config.toml
n_layer = 12
d_model = 256
n_head = 8
n_kv_head = 8
head_dim = 32
d_mlp = 768
vocab_size = 2048
activation = "tanh_gelu"
norm = "layernorm"
norm_place = "pre"
norm_eps = 1e-06
positions = "rope"
rope_base = 75500.0
rope_fraction = 1.0
qk_norm = false
attn_scale = 0.177
bias = "all"
tie_embeddings = true
parallel_block = false
init = "uniform"
init_std_qkv = 0.0314
init_std_o = 0.039
init_std_up = 0.045
init_std_down = 0.045
optimizer = "adam_hyperball"
lr = 0.00439
lr_mult_o = 1.16
beta1 = 0.9
lr_head = 0.0105
grad_clip = 1.0
warmup_steps = 309
schedule = "wsd"
decay_fraction = 1.0
decay_shape = "square"
final_lr_fraction = 0.0
batch_tokens = 65536
seq_len = 512
doc_mask = false
train_tokens = 300700000
steps = 4589
dataset = "wikipedia_en"
MLP neurons of a small language model. Each row is named by its layer, matrix (up: input weights; down: output weights) and neuron, and shows model dimensions 0-255. Each number is 500 + 50 x the weight over its row's rms, rounded and kept within 0 to 999. Numbers have three digits each.
After each neuron's rows, "fires on" lists the tokens most often at its 100 highest values on Wikipedia text that the model never trained on.

L7.up612:488545552532494619415469593452474571557532492425462427511556519463446482441408518439478464457492493453494428552524474370551449460498590579528479464488471442491564492519464472496525499503453515521518435483447581563454446523563502590412579540490477438488440572571536499461544460411466487452387584478497430469508590546445526533500556407518557567590582481520421476579381433489471569393543419497467552525478416485502493558469448522486498523447464451444536516505477493549515433518480492461505509551480514476420497531517576490457444545409567457570506424547506544506548459480554530612431549551541494540449584501525467516461468527530428575447548551531457533528434519520536565511552539478617545549490546488518460536482503389498437495449442453481446428459412548514562498455440500
L7.down612:508484533482502514541472356489526575487553472473455489550330460537490508464529497491487554410523450497459492424478630457516479532465573442471457577580538560440570555513445495413494540491473497493458527593564450531509519466581488536496440474440554461463547525545569520493535455525615498533433507529575567511482438458452463432426427632500536438522460554472479496403493575497508473393438503461462563447477448544556506494462517446507498572539493382511541459493491570460504543492561468457412483497469511536521569516477550430501447522544521494481507477526444570485591504525591448528496531469510449414585473558452583519574411583511570459543496544527560565443554526480505524505567516473421572461550628522483552493531524594491449489518466587517466439420456542503431539511504602
fires on: " |\n", " to", " Al", " al"

L7.up235:499503566486528510514539494562449553496525424474478521551457560492492509525415529580415549534474504501395390569484481432533479565484492446502401468439500501507526567515560512448525504621496520539497455465453411502461461504622515505509494498517446544484465506549445556554543488517485524489526518490539514529486563444396617514486500576487543421531512516527507437419461492547488440403470463471468571593538446452490488576417442521463454454442467444484514545485413546447553496519486536421486480527572459535574546445435558474518538584564429503520600395537512606594530502442534486567614603447460459460463490518440505520501508489481566588467478544465430554537467545539481539544602517456448558461541639431554499563446518427520574418577475496446507579493450503500481391526565477
L7.down235:542484497501594524539536487603470542534479575610522467514393412504505489465482479412523562457524493404485572454468612417471525524584531404464551452511578439523506428438425525512384577474463561472466401475437497532469467459544532482442384536493543581422502538529528488436492472439450422502509509593498449429391544487513517478497597504516508414427621559458435548553525457548466559407463455456517540544531427476451460447494475458509431554505473495472459367552550490431517505419532515554522520572494449513427583533521475354524509586521556441450546476454549582431541499445517513483494501473550445456533475486521435531441550487530454513424473489479555502551468499552471508495524413489530532548505431531535500431526456495454573515476428526446484509474545552491443537507500559
fires on: " Al", " al", "g", "al", "in"

L8.up609:543510510502435490407493502505450463433412506623489566517576438546512508484495474536509521493515506423434590537516443452502551586483482482469503492512466468525505455522496485465459480484550457543518520550592443432500461474514490490450547560480399513536517529558505506492471580478473534463563394532487516520460493492411550493489570513532546465626451463535590503491580530487615538481432520485517524489530552402627516421407484474434482539409506513462522519508570535502385476566496569468418463485528471458606368490485535512508424453522423508452507521559519449524568459551508546554450617474472439477511496537451557556576384566452504500527508553409527508532553527459510440468656573528570565548542506447446532565559485537430432487472449498465534366467474400490478517529432477
L8.down609:475438549526561529451417443474525445500515490476491499593450455521459506510555536378512473555588595498526523537486536441441454541472450566580503542495531555486423492515479459455496479551480598535448554516496429573553533501521544429477489441530417426390474460500521533528459513510478486571537562447423487395474468570507531504496462503493398562393491638491440479459433504548538555459521608388409548535482473557491465474512554525614444432576481576538480495516573547550503581445562423521464423499502416500538502504541505529522502477582573470439496466513499423582534473501434523508424388544460482494425552555532419489515500443522468533458526468513469427521519545506476433497600462461463560494467592455535444538500575475575429538525499442530497570509432520541492618546501413
fires on: "an", " comp", "or", "op", "resident", "p"

L7.up393:527508462498613447500526486507477513519465590506424525524494536515493478509400498484478476538470482555453561515566437484441480590454516455573409577513421557468495571508606476545419423511566507462477463510512514562414584535448464534489551500516478485521380604575432553414560499542503578470589460526409469508536500528546537535473459475497443491478478513491466526482503510554524424415545435531555526583534452427499582527417426539491534571525579506447577556462468446291506511523578410389416464523542431397460501438561543511561526562562514477507569499470581553485563440479536546502446512526528481447404437512497541546553455536516549527495573492529500497466389459489418499499505502486495443474466503491402494527526476432472419484481469534524501446439582524547516519570490533
L7.down393:472584478556494539576526495487465473458589540422416494479514478556572475549465511494528555565442540416484471417553514545492561471491515464480581536478405474464536517509468571535451523510500490547443531531509432590621465504519459502491567476444495547459534506486416462517535564560654598484497460500528503532508490561516435443557557546484553518503520544474453482511456486581534468531356484480631486445454490496431494469480529492490446488507483458425441498382540430478554512472456516507445411422439533495535567410508505493507486459530579479370557432531539443511436514456531578446500532409521491483484498559488498562613519516545529479517527347484478460500445491442563394548446533459473407484589411550482448442456482526478520526495624555468444532513581541587536499480527427
fires on: ".", "-", ":", " |"

L4.up56:450462529444596499464437576526463565483580585500505541502562533551504355486542520480524549472479507594497507430424604483526545471500456536543559537487472619478549525433585517509509502464495504506478462502489544479469495470499464574517534495569510508570411576514440536541455434409523488496604470460473601486506497454472629481448529449511561470477458552459478513499641520481533489504474552512485531563414536465507396482527529629465466521480466474527550451534444510447462578561539592462401480541537362535479479494562525623520470429444553354358600450499521584530532507482429445537451441553481490532496464489416544494469579517521442541517501486505465569535522430484538468530510517458455526463552502548493586467508448492509419487508517530459457568537499524543437439468464550
L4.down56:578535438561438562481544563423461478486484472497498489458541486530457568472594480466556456596498598463502458539583489498543578550459437499571580480505475550484494494497512552429444473444568539486511538466483540512500472453456565461413488490498518570537606412585485480498549442511436548489392571490476553491566483577539459480500567489614479433563452492556531524487458443592478372530587498542528385479480445482431552490419520499499491435412403416412471488464543462546522503445490396504450475532496478503475493504499418562489493486510542538449502518417490544499452584490484578608422481528615425443459497563454535487531427526505488531518548517527490549462425580443523575426514564506468472518528535487511540454484555463452543376496571539530420545433591432555480493440485575
fires on: "-", "ut", "duc", "el", " elect"

L7.up478:457487434548474519471568418585487500556515447585603480454415509516410582504504561460519561542486490436474535579504498445457552452427546567439353480539574411494489484462554458507524517491611388531512492546587547519514504441441490548516446540506572537521497490418499503472485487500502453524435527438433382459553625428479545458463475493477373415489532457585489522487625411584543523400499531560482476458499448431450501548481443504496567556512460522429465559483488438382464429447493473467468439584483472433553416538507524463618530539516523451555480475528528553476498480517489481510521448507550470468457534527493490555537497485483463557564560486503472507499428545529389532521569477463492515474414544550483504587568500518502471566501573452488516493533467491485594468501363477
L7.down478:504511421467537443551495562612526542554482563446420459456514515468434518463520458577523576439425473554491464529492417578535471460438496495386499394432505545502522517528585469485477546575526523525542466448515441404450460449581440547456536577511429560421563521499479536522499557493537584541497579467526471424493478479482467568535430510500420582448560483550503515423472492470553515587493521447560452495437467462504582476579502415613469488417592410454537556437507469500478568549389418543455514515646507467424473494530548541529539551523473533450494433465489470510506486438487439478583467549472525385514480526535494534515497465558428503592532486470517559422557463570539468468484503440518437449517527505410462494460521543421558515552511507565547514456377527402475457575521496
fires on: " p", "ul", " s"

L9.up470:615529520548488564457488569524454525560536514479469515413532481423519619596513542429432499488444588515580448494452538503496553511508545492599518382542491571428540472500510417517512489485434542520507416557523488510481446574524542572467457509500514601419510421545512614502525483549502390448534538561439499497514568585509551497559494466552510512513509480521460508532508460509445608545525502447441389561582603462455481521524536515482423386547491426496479516534387469555562478452450550550494529470472477492379528528471564473521432530478525489536521459565507608471521515536537446418399539534409443560466535487468519389522535522573499449585436518422474531475381526504540484477446467456437475492578527510519556520463522488561463505523551492379503497473429529406518478472476467
L9.down470:564482536491501519476506564440457523456431488491561539475547537418490466483451432477516519421473450488448500471496570445468499491576485532502494610630435533516551435521421519496491535517604477459562423406566583533435428371547614467571459403490487494439548476496501492499549542466488476502614556465448494418570540495486517563469493489497477559423479484490470581473498540486563508555522513368546503511440533538461546465527459574494514530460465468526471557556531394559463449501530517523543580499572427468533556445473521420509530451473473517445419450599519499364529494515580538502516540525506561485486500451511434577507581494503476572490454527518484466427464580385477466469554596555548476568410439567497433571534623452426447549472436531539500479508491454443584498467535486
fires on: " m", " ", ",", " a"

L5.up646:572527535593566413534491523463466502485550420497468492446407566498559467466641480445555494610488484509466564499387453541416455589467537501468494431546502470595533434468458384497508495552591505458497521435563469558496565482451562516472567498428468448495530518535452539583443501469480494455412446417474534462451508527487473556555557579569490476548462550426559445573390453554498457488539482500494491534561518536615515550531615462550427517592558526522491498464446378527547460468463504483412472507460565520460458518476477444379570551453519512454486539521529485425431545455556572499495515495508563567583445532567518496541469509489481519450494476573552410481416518542475505555524542534455534555463566547516500475451554468368440472567489509486494540452480515536555471482514605
L5.down646:487520566503516548502428485542475460440584534532494484465509472492458399555483570556597411508535520603485440538497605556507612480519524574472592566480489522508530526549547516401463446425544431501476577557549498462521529451539526490562472568545501450528489491541457499485500501504414498488492492539463465471606498432522378550524602503512473583408468425461501589494542510405475521571463486431510517539460577446488469497507533534537576362496498449522607455448504471506393513537506473448487529482532509493574463484488484512555429544420512536494530524542413438550417511463470477450567463491401497535611531544449462528447466555458528424603554450442492575532531523399493543444506486421510491536589391525538519549449525491545408550472592417542488508521469473517443541516431414
fires on: "t", "n", " T", "ot", "ou", "c"

L8.up296:597600422556449555454550383518412455565526543509456520443411500429488538492462537515541535474495545541523494536508428530461478462520501491562486487451481437491562518622532515556493513413423475446498336599522375466453580465554482521454511506499435448453454494461480530513502469554472474451557557534535469489587495454561529465550514534557495468551510494446421487488453498476547519444563425463543535485600404552535519547488587462599533462515480478465471469578451462609595497516523523551516573439525415536425522586560510585487546510566571467519461546527514500558524571483509470496469575540519423557503435481448537445584491450542548451420553500413615467433494465560568470569470524448534484544452519495467495394507602520453487523481507441448507486498395465450540502461544513
L8.down296:470431460564470343637583546404529547425398469539527434481501483510507444526452559460497422548564561511521417546464529536404523469468493611478531542599515507487540535484437503480522563493532475486521532480481451458527457490527470429483448507540397454476603517463567429519566553458523492427569545553511518521474526530537519565412449527504476453457488489515522501487475599490504443454371442444479573515458506613441419561538502425529565475525507609549547531452478467465442578511500510533524432514501464519536525471502583428511502529466386531546496512512519477528558551474490503453567391578509494556546604474536525540504556516573485587597495535523469508473430553466469581470457449503456546498451501483490524522497541546564442502452597512441543491558488493569580641542453515
fires on: "F", " ", ",", "hen", " which", " when"

L7.up518:446564520581573469400436503475475395458444542512495460450525514483504441571459468521488481517504428554475526496459504548409490569538564596464484473513573434533586507486575526470494519487552581498462527519459426487526455442461457532367460515487426440432535549508524556574504473552530524476496504454521555519492544461577541465549584468474481467559452456487517626561458458433597662579445558532529516569563473415560505424505501466470440554465489438460479515492512491517517490468535571456485525634508507428467493412537471479493528451424548484539449496486478444484461507434502453532607558569499501511513466609473449449559409466503532446543441474563519432439528455447478475527457500553490611459466416510461508527443498367466511450548557469507568517509410567577464534434436418
L7.down518:560539468501367497516490493416547479474491479521499549461470493556501566462525541557513473457391514474505456454533505486497580421423385484405547447560446559483574500518551449551501490537468351450448502519489556498451618525523503496579528503543526464467548433506531480482538404480396566436542487585494432536528464521439468472552574510516461491503552531488573472449562490516506447438443446465569554418530518501514441455567553515554546457495534529524586526483572555585547520447382470483468504483591471485560544515477537509495502536600486514568553523599515585475533448431498535490427488473475394505485521546457496453566607447519456541518517592493604562468560525520534532474425508424520468507510455446501555620545540433471535574433477469507528518424622576532436461568500439
fires on: " it", "t", " ", "ot", " It"

L4.up438:441545563508477571562550491471434473493628471501530555478496472501574556494573494460447510526469445411509570490495489427483559585476554529425459472453446516468452602493558564512576444516512584570598527555467463568435484546495499521520523443487374497460456623493506555564583482446524592400452515501487385439546556530465430477480528506412511519584510529522515583507496485513441477531508488548476452501578461496473450583422453533546554473500458463508557471396416490552422526514573557500572568475433493498503511459602415506563467495561497573521528481580468481529501460567512415496531549560543450420455445510559479513561458452527595469602480595457460440397467440526426488456533495516456530515433523422412573542531501505499425491562477513526579561523483460450502547494460490
L4.down438:524472446511529416450475504542525532509495463570559530502536425576459477552544531528614556425483581497533461525509465498533407498513532531533475421491490432497508519501458448602488488540513496526421572454510558593490450495507430480476497487517528631563539467398471452525524466475506513472544526486589573543538434475476472478574501468616431505446565523516542475490472506410555511493543528441506515451488457421482463417493523509550475460541490539506399532599449553601597436413568549529558488503566464566369526540542514475449524494420435522512420554428458557578414452471455525410446479555560468540509558587446518494503429456435518465549537474564583552476490468520479446552508486444554495590454447427592379540496525555474587538426558450545566485592555443525503545495478540
fires on: " work", " art", " writ", "at", "ook", "ography"

L4.up301:552568524473507445549516470600469504468470516465524467546466564571489502484493520470573493471532493586522497574421551541529550552480567518560434495526425537561521481442545434528479428534594478587474556517435522454457492584553453550418639493451505502491508530558502470519540394469437621364563517435434566548436573441505499523558462495550440448440404501390558551567504391448492545457577566458416525467496493479426445438465528554528577495496467523536550498456475559434460472503506504488480509513443446493469518556534518512577538469414545493443496430522485557429521528431546535471535548514416407575423436486438520524541520426537492598489504498467450502513530408501406435466557534510568491374423494598442480483479534483428415516506506473482431432532519461499474475504542526
L4.down301:473556458519502587571523412559448563501534494526456577595399371542503523509566531538558544545534486502552492451480489501438558507524430437461463486480495543500478584476426541494503510520512580508512483530487471608536496488473530484409602482560492570483396470544516510507481431519378437540503462526556476417478556467464493440471466522590551464429530564547536447539483438620434528520541560344504610472499503508567462475522488574508548438504450510545380477521478494543576545523461449582482487459433516457592546465389476561548497469539462416483519547430468513502485505520525506561464522486556621573521508490400457466470522551490510412445534468537452477474419457491541459469438515447531433500486570617465505448446538423493497497496462492550463515528574535419447527542386522
fires on: "-", "act", "ograp"

L5.up691:420460444439464455480454456536523441421429476549588471469529442556509538584561529458468496420519472463593511463513597487459546572519541570539518457469453463587534516454522460530577497512530504464547563488540419543535612443478482481590594583535513486415482477568410545507478505465547494470574493495541344491475493496484492518417581541493415551447474379580505555477543520559485526512480504571558495492480498464527508487572455427432542457405501548540533543560579459495498409589466528552462528522546468463530526499507433530532528549499520486556452503471451462441500530443487619424494541456444479522489499608522567557447516458449565508598466440540452511532557427577520477549457522543470481419542586527551506572445464518456538522483538512544487574510504457589519454354394538
L5.down691:499578425557507523569512576478506524500486502551587486430497533466454517450476501476533502553530579473415538503486475453434563453527516493427444486432451544471553571504551492479571480536447451562507473492466548465480450473626490468461470423391527456537543549430525453490558545469741553497617494561510566436503456459434561503433469513408529501533540496502427416397585546486597475433436564575523412471465521484447412463457513558523549521569480458507486449522504494493472554483515531413521498475539450506460511531452565428487465474556446498510461493523529551526562551546512399519465430594476504454501504521425421472469544457510434598477484462479460547493509497499528534446599452554515543524481382517402464474499477467480536460492402604583455452443486536539534571521489469
fires on: "s", "ters", "ers", "ed", "ects", "ists"

L4.up237:456454490458484552496521551616453511533586511569598513603463419489500486509434609442510501561447481452552613498482588513491544453558476469522574502606583515521450542430523425446509342501489589472524426502441535509565544421501574517590516494515503519445528437523562492455458600478503457521573540543476557573490508572453424501431588558498468520464511446417542473532511523595514456476444579481493469495519491522509425396496568537502587463485516480446444455519563416482480568529473489506447559467461471562386480454588475544463443552487473594493471522559447596470505548544482529489489516415497431538473441400504509497495480562421533478504534544533453429485494466526425487528508585543514472459508572502442476500553515549495554580437498421423507547423471446544431492413488495
L4.down237:569485479487421574591430495531538557515544411460471469477503387521497534528583480533475539570609515521501406496518536489518565486538492471546551503387488463493559463468578579535585563480397418502470486543505434540476563486663546487457553550472476578462446435520486426544578459406554548511464433526496394459542518461456447581438490450479534463572502465592530507464564479492542565571522515494504478446457553511454471482537424480507560522499521457518506519517493510451410456433417621469562452445543514538463533428422428561563440392555502526549495524463470447503532629504445441534481515515498576567602479535516439517492523473524486525551510442455590515555500462524546549468527404478429536475607443510506443566466571528498508468535503513540486549536523552507524518622481508
fires on: "ers", "ies", "s", "ries", "ones"

L8.up715:520489618569523497577523449510429465551450557486496502461498472524547598476576448597483521510503550512426567552411526484563477576511450464410514476556444507501607476459513536504526558535435495531548491603576485510427543489492397547482372522542449410509496545461546480433539535401435479397525510548504502435505543418493568490519572493439486420571477443587595570461534498566526498509488523530528468543535554517485442464447479507440497414544374434372409518459494517552451544508483493516576516470500455460529444536393479540477532436444468520537655490460619551505505549523525520470524557506515498517468524445459475494572493480494544534502548526461534476585459381504474583522557580527483552459501545526437536485506523543395404488499503478471545541472501536531490551572415513
L8.down715:572377419548464496498515490473391468554467451626497562542482536551616498504474515524472506543529479373466457442557444523539492474452448388480412464547590492462476475510492527475525397553495524534496436492408504454456421583515577506457620477544612551492481473486451523489447544521577450506483504434442446493505495534498524530409425489489520649512508411542485511471506495419474462528462498384561465491482426454436407565516465541584443420519562493622590552562493530477590551450540510454430453523474512574447515561543526555550533496541465445507486555458463536463582583568533586489450540548500511475534537545541540462528497517539531508419463481523428566481472548533459400482564548528459533588496565482501469510468519490556503507512499464535443510488498454465527575478432567
fires on: " M", " Comp", " C", "or", " I", "p"

L8.up249:559464434556502471475512453485509504520476587544498488420573537542516602413524556524497595460445472465410512434550519446458425430420443497500458553465490375571462447456475542474506450464565466522500509558598464513512526379516554472525567445483525597429454562488420524425539588534371451456530552462555453480570491509500507519434513458483517564505560458447447529485502487587464578430450486475428580559525448400448502575480568517450474491462403472500528598573433461534462409541524527470458480514549478497561500525575537516431474577508521513565514521517503476532491638509453498556627484545447560519454449515470490439538491525434419474520587542474489532477512528532546493499440590613558452476465510500491557500530492549487511521506532413437397482584486541515509560540452578
L8.down249:509506449546453429482571486454460431515507420475452440448589457481518544507574416473549544594450484545466473460480540499568506498520533473410450478563431471499596407591472559516529532517548551446498468509464407551461482399505535525474469570498592604578584457499514468487522558522403601525402599591476477422430541565516483594508579475493404447538459405488483450480461454456579388591432542469486463569553471503524439432464475543555446590529489468505546605504478473547485508452466461467462444466589512503516488481584490469515520480534517578486456506460506491493536427477493494511547489467561451564529393512530523452443480416545512459524479528477433440526495576524438464485560588543558484499424468470474533530535471564470549491577465463516507517457532458599436551401545419
fires on: " p", "ac", "ar", " P", " ", " R"

L4.up430:571522509478611480485505420493453523475542512574549565474530488450567543431498503488562538524520452475515556435481573485473448615522541579521424543514439556491533414433567444541444450409493514535535469545528580527502488474532453475436473493546473547500438462579436481493534522512454414487509498399551568495516548443487507608572593524617516494463546398553459530584485425507519528397432488501615487497462518383440410433418399489456464536516500446503472456500416541532561472587475454511399496465465604543419480530497460523552463495532459451462502454481512541508449519482539501556562508513428509503553466618427492601541495512504545492397475536525441498476450457529555499448498439517511563398466531505500532490439478427456563539516499448443581493460453549451473487551618575
L4.down430:452481559529465447402493436502403495513511557482473485510501487496480522576559445432623441458511452563452575503469495477507561462493472462479480462529484546504456547481535421515550550540431455419555461555488479583519534521533458469472407509484558558527489515405533465474515380471479540582548554489457512513463510507468456538593529547506512419468507537611516482459558485533502522421460465393521464441457485579567404476568542564582498511574478653436483571551509430520587507475524462497591472476477551600558534417397520465561510508465470386492393491549532441475519468478551496543448525506469519512552571425579541442457428499518521439476503505528586534486474524463444544498454508493450523443407537554439522547488400606626405512514523527472440468506501464460532582534568556
fires on: ",", "old", "'", "-", "g", "–"

L5.up74:535566532508475490576469549454570512469532426489517495550504438547529484469516557519476518555425544572445539557442524475450533577477487494491470455501472529541446556472459381547521537525540551501530521483523443412353484477454463524589521560460437472536541502508486575521560543460556455526564603506458544473495603549496522432550503412448420482596493505581541543549502542498514499473468556565482527528520496441448414465438449539530521562569549479599432527456570414458441562545543517486481469403473425615466533535452392489519405510555507469455511466566470496542543523532533593374506492529434524483531488559573537457530365499500469489568458513457419508509556551429401463484517571536509566496472575559527529522429408489579505478487564451422533458552506499456579514425435411
L5.down74:541590470402430538479450475547539509533502580482491445524563437563494477460426441526508498534461539460477460403492517495495451483487445480478519474472574546466569447493556473510436491490483485527399463622466460480557531495582495563533532503609539534525581544512508463489484464515463436405431530478515527634571527500498522526440577440541550510523545496537411465602389486550527510535533587539477505437503486554484543475536536510506510409575517597549527506547514525428537443384506495522505455442399482486532477501532462493411508536527453455507460503512545533512603530544516374544499504388502574614391475534504501521529523478493505484453472530537465452396602507565391442411469430481539508464508481427540554509470444468497534466511527469539592526390468548562411511641487471
fires on: " a", "ed", "os", "ent", " all", "ac"

L7.up336:560462528508494439529399407529463465528501508552565553436486591499507520536500545533653541440498477386448410484443559418536529532493493446457478492531465384516537496414550503511462456601443468508413498502556466379437530518467470446476563483580392377548500560485494489477589469471477413446534598544470466559562492470407555477504508508522501522417551512555456572452538552545469555473485579569636493458533499495480581531414474468560499489482539440500547479538490537543525487548431518514576419496561502519525516432474574487608451512465507531449461472471550526535563529551466565582563474441497513530516420558546482469526459437558484530612472536581403494554496479425447493529513527469499586447514544542529591503506563473508528563489432458446460486540454560497436536546485491
L7.down336:534531453625390502503424542483490519506370536574429518462509530568459554526468439521438470545433465445482510582460511462510531543468481526411456506543517498452509440488534475532494468475472523556404546496468505495571484541481542494592535529419455572457499496599493504473430550478410498459538562511449569598492514535587514379539482467555394590532542572418559523513513435454504471537582429519463375512556441436600419542534474554525501456554469501439482468491491549532492495449584533503583487576489475478421469556566570464475556560570531420569578487454558458476511585465503504442481470508530515513467507521583440517504487515440420559408479508489466483532528502490496593487447597521509452491524361456470444451519390558439535596580547535489521508548514460533534436470508487
fires on: " Comm", " comm", "f", "et", "ed", "olog"

L4.up740:512477454587542555548470493508496478472520450543513501486539509532465443499493656500572518494447497506447555612471476423486549513423626489478520392507487490482509542512499426554434427532530484442441534521428536581458480559565583586402522522444538533543517550441431507549521579499554408400492481552490466409468580465425604436451507414569520429548449484494520538485602398522537442444536537495596517443496555376537533515438586557503565520518488500459424517492486558390539470522466549469501464549548498419432503518535481449479516539501461607467505498471524556458467490593499521504486537458508503394480458512456508448476472455484508550576510467434458496526415433394565515550501521570538505530448445516571516475582528463481504461474572401503503525575487527436450445473416452
L4.down740:448550553482549444585498529495389465438538599495535446517542509492484480526526488555487506390516496497412475520491445499514468439514506467542469510522505521528437534472489501598512573497505508518481475516506461491497445489457461524496577503505508453493604427534461442539471477427420488542487520534489569560502586553515465525448482503497524456469487442504526445480506518508562601525497480456487390458546434421572429495611549492573478623437519479540501538488517422567480545499475403532574554526469465456526597436454421556480592616476463520482586526406467443519535509555530452480497477477469426520668451545531585473516473496621564492488414399498510470439417548471450512555535570522512482481469480577441480551376565529447453491471374479613525517532557484571497533598517429
fires on: " p", " con", " comm", " Comm", "w", " pl"

L4.up727:502479562470569499516477508559516431502465557398450430489644459509529564460536505548500519537428489443507525557539500568442515544504472480540456543560585494480485457468487567525534578547592470462537395423445497526448424505599493508554497489444473568441475591506518549525547564536461507473492518479480574464445501457465547534560592455594461544513418512487451534520472538490514588591407509495491437473480440458535520515549462487546450536458514475430491482468521411437568581554492551459415467471432487509433472457542364482534484507414438445550559473467495505512441499463565586518476507557495530500475537460559408545469468486566521519556377418476522512540415486471522475479521586412456540436462603525493512431417483422425537494620516448393614519524509495494587472449514414
L4.down727:501562416454480459524453543475514476562389378579423521509547481550586563588416600514563575524484460494551555500527508457502475485458520464540512577488485483568519402510437428569497459461496465468489544530534500428570506532552583516538469483466545535542501524478528398477524600550538581617507493486512449574563453465588555461583467473476444445422512492481476416508434500544484510580446459479390494529541529524453510508443648506467505454504517500480584501504486569543553515421559483433438503531394579482467455404557524499477532565559486393460524526432492539481489558456467472514428563564536485527507606567462497473576580494504495403442464467465508517524483543567520402440490514399548536492590468551544540498427500484486391552494568509515491434502458499439508489537477545
fires on: "ot", "ed", "anc", "old", "ic", " a"

L9.up523:632468506483567489456491524507398515486491500559528408534536435545402564571542595470572559412492497417584508539547472509532445444485503528486444526464445616520556471404486492393460556511417535510542489439467535514479563490524511480526494457539508552481495596536455521485513535481475510578515562523529524506439474450480617437504501541503474439556490527401583476464432557469513553393548572552488515489461554355479489563456506566559470491543526574435421525534518478462542447523524458507565472493529435535459489524536560593507490439554479493526501472485516422459658482492551446545523516466490584398561477461543466450439459466565486493482518406507475508426501587547544485541495480491447522487405628460501516494453460580454503531558497503403523519560534567554591460477488607
L9.down523:516489540500546435368481503534469533411532504433543380557562545497539599554415487449439534389520561574516542431437475502454472441471561508466476485414540512519514501508480567516467524468496377555519473556481403497466486502505407563430459497528430482516563501527409551448539466463566493457535467517540537440491562419515543497540540533491479439491530471513449437595488392530409492504452592384578513492516436483437620494418531518518465420536430525476468431542448458456499573480417489499462497512497499478546458596542473526465613388463436532542473490457511492492417467437495493561508464484527538500619471482560418498474568499497597485456574510505509419403553454545528580539468441557405548483475521456519537560524497509500546543538519562472458502550452500480576542543407505
fires on: ",", "′", ":", "°", " ."

L5.up525:468433506510519500459573501482514483434492540559492495585517581520578426553457493442474482428469555489525547499506530575405495554551587558442471479526463513539460549431419484497483545571526440492438506398412545471538538493491519520456520566461430454540473582531491529484572486459525570541496511497511450472530561477474566633445575439500403453526557436555478490493523494583456529540464557579515521559547539510519465514560451471543491449552491574464465578462455487522502452566410542551453519514471437460539539434522517456562350516440464576568500440473543514538580538526544564476454537576503428451456503581524464501508436477607528554535492496566417433452413515549512423474519609450581497514435604474469510379452550544535435474571494514505452591587481467488615480517564425
L5.down525:408519487481484468489490527516576537508442560478464440558507504522486560464550500453519483541542428490497553478527366523480470526502527562465495475546536459500505460477530456466566486387513511535462579531471495486492417491447466460471372475494484549413603427519503584521419567426462508475560494440521516503471515526554474521498518488576520529505414428513567595537500567541414524479438504553548400436459417437466416536481424565445578542405525530536456400522562541579523491455608500574500489626456536568458479425473462553544490531546617501529448520474520523493416586483481482470498529484516521514485465484403486490490541508567494536364522413414498603521515454521550548540455560505559538529597386468445568471538380537448490430547438468526448537543558475526527477476518437
fires on: " comm", "u", "ra", ".", " Comm", "se"

L5.up468:418497470484426618520439439562530489459604524450532473468485524417473524490505576538435523565521508514510546552523554457482471582530507518428544456613438446527540438504542516493569490528444523541446428561504558513415415443565468532502500544544492405463504531449484524616556502521457558500451549483541536398471504470453515507583544568488552415540484524444513561465472539554502594539485530492540548583575496412605581448539537539512507462524441414516495569505526460491532500554449569447445436564500462462446471460494561381442527526515465567500465497562447518498435491533538553470496451426497495524567506519516518531490491571526494456481599437528497532459419482549456372586500565568441564564384528553441445454381524584426478519588560426526525537505528434492505427545471476
L5.down468:490553496491479413522548492509491511557350600545446536346479490538461461479455427611485513632520493554559483457448433519552431449527621488497476575472460542522460569472577520609579448517441441491490545500481548395478565486507586487521423542530523477522523505506437515520539466476502599536582527415507445511523510472551414566533444536526524507486515455486532489536427498538519474536428535552416556485525548528451478559569571498584520491449415374495443512455547378522503506512513497480500479482457486463590515506489407444559432529531497420401554465475473463557480470545553576530513505447503497531485439463459546581532466520455517454573502548518450434492468483585542560515467510386489611527568454507520558480466510577579509543461518527553417485552557497497478578547453476
fires on: "n", "ly", "t", "sh"

L9.up256:517460491465529481447552390558494581598473585578477525455471495513463571439488516467526553572456407489512453534521543489596575510518588552561523437502504484493433487510624488527418534497535433465581439415513417492534459463485498425540501501406500456520515510540538554543451499484458605409499547542541384544561507401459543407492550499583439520605448461507508421447497488511436585419559573549473465458596506580483469525438508481445547415427424478436471513536460557463477418486489552546504489538414472444536458505465501470503533518522476457511477447501552464480418552542493530525571391494493537476546497528589496530455494470437497506557515512477570369475458469510482549530539564459557473461466505480579544457489576500562488483521421367456510614474431527542547452458542460
L9.down256:470498427491446479462556553495537482575478445461473430472486467506540540515406473593447436497543600542568479512522556498459509465470572547560487511518420537564450505561412511551462459498495515519555591408462536465549520348537446568505485427486501527518535527587552507388521482545522427523546544510605546385464498452584550569481475496455492480449466539459462508584569532599564443558518512487594521513447476373518526470467620520564407478462592429519514471466479505497477628496498475547473588513514400561521543546520523493518527513538430478481534522440403613541498508550453497534553570490572549510505482466509395520472532488544552553491506463526503515469502433522509526487507489542509420510555515488520387418502410496537530555551582569524547524470482481469487429647471512
fires on: " con", "ul", "ro", " trans", " st"